MLP neurons of a small language model. Each row is named by its layer, matrix (gate and up: input weights; down: output weights) and neuron, and shows model dimensions 160-351. Each number is 500 + 50 x the weight over its row's rms, rounded and kept within 0 to 999. Numbers have three digits each. A neuron's up and down rows have the sign that makes its largest values positive.
After each neuron's rows, "fires on" lists the tokens most often at its 100 highest values on Wikipedia text that the model never trained on.

L5.gate706:528476582471432528459430448566581460543591578415458432531429544605470548497514486495528563518560603548472594454484488495560466467510435439464542504514463556537491476595536488461549460519538490523541499608543553488530531527497485502563451624560532501516538484558541538451589509412551448535509495511531582473424550537516432563534576590457486432515409512524546421567505417554464537450505623438482511549494377411405508571501485499559551550530402415527548553469525546570467442536509599522461464506452504456468405539495569507471367535491429475490484524579552512472463522502477430482
L5.up706:525522475498532550484425490629437583449503466527564409487443525525484538535489499462479579500518633511514426564403487592497482528465568501491556502447490411495420506583524567512463503434440467468468472558516524541626495539453509490544551524537553559451491499545519521451491603554515543503425460544492544459503507490526409501537569498474474386437517491518541488516566463489434531482455576491546448502479449490432519472440476475545521464500529476476567472483472473449461480579483571516444535492566509480467490401427530494568467456407471526502458523575538460545504450435509441496
L5.down706:471453491549544492404525506608438531435471447461519441545413401492498453493511458438562490479580473498498420488554448499459607570579573506473525604509527419436502468523474411461391535501530529500491464497493477446441546477470544506481551480397458493378513518473506511517485548529409517544521510522546477428536454570437469468395504466495494460601531471528510488453520513437530495596561507565527510442499479493496506538440537579489508472552491599482469486386488553458481520565618440493559454498523425477467546482522409526359369495404468476453538444522585584558580547528416421494
fires on: "it", "ov", "of ", "E "

L13.gate1185:469522458407489555554431541519544416511379518477510467501490535456545472513491529540525508490516454589547497563537509495426505402605487437515597470469506496595485421530487544536467562556410482497523475550416507560496513474529562451489402598451449467428517497477401535468445570450487446457524428512547575539491523534436444433436480487455559580565534535446437507480496541461451485442569617531458500462618530504524607471567448491567495501510444487441573517428523448451495514509558405412506505532522496481538469578358506456488534484483492581462505568516451524449479542512536496370
L13.up1185:423536554516491492489428573531508461530439677489576551483449438474542443445488460523495508420547498545490506454549510539514589506489498538448488495493567439450502483414422441519408419602461523497521387557524534523443476485584523476526442613467466461478545523498553502553510532472483564556573493589447552418488510514496489535460452468489482492570493389420488522456457589416516489391561544447492506489485592450499557500528490400530532496563507491523565495527492486493421488596564588530567487512595487486560501543567504468436446494524589546475438448470463558470567518545520506458
L13.down1185:486483438489469486629564575508482507498568557434541522393517420536613457542422440477540591463474401553535424457500352518547545595484417512526357452571480550548472544498451497480482474475366580455532592455414464459438432483427403564541492421406503433547475520480434513419497541480480509486526486604461504489506532452503482536573453474493438499593556542486517511424537514424479531462571524437556463563486472439506501530586514559472490424581498468536586452492466453457503472448506559498491507441564503493466426531439497469474521475439481563461547556518506488504480453556499478455
fires on: "| ", "N", "S"

L5.gate624:511566558437546579440586536571494540439403457451470454471576422562471476462504513461509500525599504490535542473482522454396498535482599587430449514545487531537494356503508490493485507468509516494448522515451458545507475458538460513498485441465452461438543462548468471492540482499519540436606603468437487538461492496477475514485424524500407514584419453507491453499507482481431611521575444553462497565510448486430569593538434408362532536454596562527477487421571482504415546428665430489479473504477501438430464545484479559514430572424468505512485460586400507551553516453567564565
L5.up624:489616516449559589409533459471490528398462434540560534489508422451491480401452457477516505505487524580497525535519517400480501503511444548457440478533445546508476495384559530580479483416467430479534544557491506516526525442502497553503583470425544529434535502513505434462572555510425546521606504493488441547571489493474511509407494456489362460587443392463495441451488554507458514541564505529483496619510549488453431553529441556527576546493485537548449438531451540573500590488539380459561445524563492570442522531479516573553452548495440445470485494515498408427479410472573566572
L5.down624:552513426485415478522550489543475522509494535401450501460467474438497562556509488503495486496467508488535403545420535533617581514529449466474476534511459505460501597453466464413500476474537429483496509579551513498500555561467437528474477575499593478476396454404515489472502538453549545509500537540515487487561511494525524509575544411444477473518528430490516439533453590510496572487476440582498531560494529491523515503418434522537528512433503534512491536475472418512504486514523450537648500494451542573541511576522472600557456500457445441541529520467431452516525524498451527501
fires on: "as ", "As ", "one ", "Like ", "One ", "– "

L10.gate365:498452502503504441415575554503406648506507443544634528479490529452358466507417484543551472411405555509492433424491475571429479440439572527474484444383524506436457475431428508494467490515451515511456538457481489524494415471505503503466535502410471461492509523530446558490449559555463426546581490509452430506533519559493520467538467550484506491563434506492426578519519522528496504508482492494417506475536469500568582443528499431496498595455417503430457513532508465424486459452566423469621493475471495447537566492509522555506500525457474427458417499461460459452518530585503536434
L10.up365:567581496506535537594444462515606436541526528576492403532523421493499520548522529539449471533509484495509499507419572436487602467550496584436483459523457490514527479428437533520463488542468419537545531468476488497444583542531497439497569423530448531435467571503541439562502477540435573510422541566408555437463466606589455494447507576531442489440510571558498549361526557474517490536481465524510485589436427406557493533571396409543481518606485534452591505469513558523488521438524526579545527497586534439555443568563470435570551563456562506496424511475459551388588586467515471529
L10.down365:518529563515428427576542490554567538482523578576411403471485388582588590512540527435552465558433533557607455534411496563521480496513508549555536466486519513467485495416537490499526556497538558475499461486455469480587538531607487496500445479537376500526518497386496471494548593490491508495464514445461512461583450468514607500506524433475526495498503572501525504479588544490561570483522573506461427645526525415506568583519484519588496524560399470495514554538472432515473524487517535491522473429500568557467522525488450427564623552477588466483466560432510483487495521465430471489
fires on: "at ", "on ", "| "

L7.gate564:513445483481445504464512548502551534464573427571534538504479555522535603573460496437494503546464447450514508454483461458470461577489489510433467472476536495506494499478517445513470394570461433490515404574431568491505543446464549547555483565500449583505591514514462521513485498437436458448530541442534510470463589469550606474589439549445565495599403615466516494528446414594452561455426499492535554529499567498403492538544548535456522521482545473466504566517554508534523421530533559511466506403447501511477458496496510534482520528426515466490550535546507570576509549518526460494
L7.up564:520518424453491495538430513516371466423509478563483496524484505385480551602488491494569542585572481550444514464471486478532499500565470460457468553538475527509576554461545514581438599476463487460491452487532553459577487514492572607525461538450500553478545483510529503499482493511502527539405491497404529497543560483522541482498430514532465522521375483380501472485444534445557594495530441429422582608461556516448486535474444514569523620527563502511451536582529576444495444487613453504463506426528482574497524531469483514580616472517472477547536655583541505443456551473462490479
L7.down564:411521461454521510392528564469433491484532514530482506621462577502482486507598480480393445431520503532550446473462554505481459482436462420381538579508467557469561487482531491445479494500536535513539585476550472550473534529456501542423469505438539464609488492491527448477433534373474499549498558542530422430577483431372578472483460432457494506607532518500441506525534408511555532500564487477553586535536475573550493407412517510496524563464547456590483553564470524618534440534537476508507455523520458538492356535463480470454497432485457524609545501543554418466494477552549568570
fires on: "like ", "According ", "such ", "his ", "Like ", "As "

L7.gate696:554580509482498424606529446539521548553478514478523459427471436487550526517525477522624496560508545425513535472511518477545535459444497410595448566417458469548585556447524437483515486419521508582513547490459475437446498508434472528471587476459497491610436534549460510567462473591528545462559423478516497475498398456371481539603514503600443603549444447486525535548501434494466491508517461531559502525488444457441441503510449540589469499463496508579448480552519491398509451560462497518586470486556454526559517523406589447516444559540383446583452513567464494449479542494485516452
L7.up696:424458535554537498601466530539486552524527471585532590514492436478572506467562540457474480546388526438460486404516589427461412391502474471472444536564454545419543467433574504510504521541484531465467545518489563397483435472497480509554516472443543482546504530595530478529468477431534554473478482370501515530483560424450415557523431523566511542482528535528475529477493494523493498594398424591530549446670460521494540538497450492468563514566468584468477570600526427445504479508513462559519508452583419473470540420535501567443543518491465423613533515611556499528369530547534611483
L7.down696:579574506465562526470527502426577483587500474472531494409494543398547535523544575443563472605503522453531556545474533512484546434560475473536509543531629493448483485458549451506468570519424480483574404484549523401585502486424496474513462450540528542440461505449448553413396548509553431476530521418491512523472534519448407496521470541370543482453500406435530626456503592448436460475496525571476471456530487582425434610492414485543530549517463491467486524495516508522514439540484572565421553518469479468474564559617548482515456426539492453508439534535517504564454497477470542562
fires on: "| ", "|", "(", "\n"

L5.gate346:480612552535558639412493418493423443501503493476516512513435521491442537553456499503559480429487431534438573477488520500467505564422488386473531424475494499594495494539467515505515532506487547459469485551481520446423485554436521552511491494471497488493524484490552489489549489509408434490478482525427485442511567492437573355519531527491556454485515579492493415498591584564424584524453511539501472544475498361612419418606501519534442455491497520433519479349548467430487533443491412522513470510521513468525489545544516527433546488417476428474460473498498510513515558523463477527
L5.up346:525518527529507497509562439536468484510482414461522528521480478528421440597476524478466451517524491485463440445518489394536446486438616490528423473457545516476548548482478466565473489555463526502463496538557426615514538565431513583381494477502474519561504501526530509439621515505508450576453421492507531418464557467474454453552520428444488498465550468466505503444510539402427512610467441561539509525625560390508492507434578479543520547490495479510517490521478525482523637488443424476552457377486454456554476542448529413482530444564556481549525464474480492530588563430560446562
L5.down346:482472453518474527592537483510473371581552577532404529497446531454458527529468444540530488445557454561524463465535486527491546441511452535503430366553491543501492513444502484401499454469484506515565518575552534457449453478429430437481410452568383493449427494514582594556545575536480536452433493438503514526559487520506522540508619556431455439487452429481480487494533488472467528503450470534506522495526537482541437495550466433547448454606535553502416515459486532444554577544470460424528468552414442465480493481444494507520495466478594479590509396446418513517399614487463420460
fires on: "ed", "ed ", "Ver", "led", "gave ", "alone"

L7.gate640:467471491462463539400508478452425577516592511520498438548370433521514569497514594475651489529568537428479580460496529491569369478456489413493536511513510366550497498414495366516488503530447464544520489485490453506448527498531548510531530446458560495518496516590540471566516551551492524569517505549496479489471570474513520488537479402557420454486455515452487527516499496594435498511536388463484482515490531475391445546522616473456598528442501460443402532462616513508524501419483589512519450484482454517478546489470519508400506520556512380609563452557522476427593522578515500536
L7.up640:541506504627496489444431542506494523549514497524517473486474498463588509530505499519565515478510581503443475569489409502571517524453531499537524423493574493436576502484538508494622554416590527545440457533491524571485474482485477483482489485571458461447546518541484536503489454464484559592450559501458435466513543488557447513493512524485544459542541550541517433474474450479469545516497486502502540466407556444357474482572560455340478474399531511444521697429555575463481469445435525457435542442522483491571575413544431580500526518445525401537475580482430481503570467497478499585
L7.down640:463464371485589537538505436513518583388468459539421514547449539442564536461446521485537526474492484575511454592508514578567497584482562579464487526441525419499535464464430515523449420422529506411535432333526486511504477454580500512593556523443485498538484571463524557499482496446501457526513606401493528501555623546520553411490488442526526489567523526420479468496563439437519577550542568590501395538545522546545518552547456487534510444494486485444551468545453528595479519564517573510545433476540422453393576471511468457543627502458423475509463438416555428445406482436492494528
fires on: "-", "y", "(", "ly"

L13.gate1166:597498531498483554490511539517576570508572467421509491520512430417519522514532441504500491491457513464520358590496548574472516410487578497572526485464549450580471456610534374532550519511489378516556509512445352495522435478456522523547521441485379512428553477477547527470530509527539465553485532405520515488492526589536519462466558543571510505553524531498518571450577501489431443488557526484515584556475502465490499407513444495463468476474441490541413475505552407580472559448471592468574500466451506421458572481526444469546478418487560412461467516494531581411523457429492504486
L13.up1166:538511518537521553468492493490524455497456530491519503467510504512524520474532563510541534425446437507343598556372426496573531511447508464546443514544420461513576611461498440477560430587490521430626423478555534380468519521470493541486480449477405471440430517474488549571481453443596415505511491507477499414593599543509516534482463489540565566522447533495504425472514566515556460573458499544522542442454448442473505451454504528529472567463417422585565528512481489573507520517546496534537536480556450459448406424528477471510508540436492476498533555604603498492464584501395509490
L13.down1166:558550562503506528474549472582516431509481462516479418448464595519512455428578527513630538493501428528571507548450523509475521505442478586519437497473516489510554496495424549544476527535495498497497454559505448541473497620648563521509552438469421531583469428479449532476471579520535524403588507526499471441548511489482558544491474531480444625558559457503537476486599477489525547496599564496572561615500588474500473521519410546438513461467517526445470609552580503435517498509594484465589513425470502421536594454472494474473460526510522477470418439525564438449489533537556517570
fires on: "-", "and ", "at ", "ly ", "un"

L7.gate486:483572512488574541554398595489527507445531503419509368476447529402509522570535461436478492472431462460449618510429558516531438372528633446467457520526495527489481535431570473493461505498577539600430540514482465414542470518566426523505522489468480522494432486504504445510579512530500515513557449494483441447501415491505453521497488515452528587518441496449553458516592475526463467504499505652497504492523395494438494556438407545592555544522390431529453510462459488447487449428504492532445445529545455442545507419476519454505452492470460531500528509500466390489431529539512517482
L7.up486:550477529491464537476483569476573393493403522462574455427430495516505467466594512432604503510555480515370443542447493527494523526576533478468471543519475410523552471563508537507450571512495469447424412568548555526470516469487473486544496514482510522539438558439482548521501518526507600491568492373435516517499499481474437464447481404470437550521450442557505523488517395587435436508522557491454467461583466405442440565485549497456582444493530450517479525560352468420512602571486556520530521508476581487563624435553478640474424475608503531489445605553511453545389460454554494444
L7.down486:494525498629561516559401400466455550559436327417533545504419553525417490536621537456503435506506475531529540480514614542544454508527468493509452510541558567433452536491536504540487616553484490494483487494476576586604567475448490507508515534463423488511517408447443568541464502603457413587495429541495545530540438447529553502505529521411481492514457392448493477456518546441538518486480471478440424559434488514432585530473517487534555466448500507539473513463487474413524533518462503539511530499611486501503598538477459515503499453496506508497504540481483472589455507567495476513
fires on: "a ", ": ", "Name ", "| ", "atures ", "("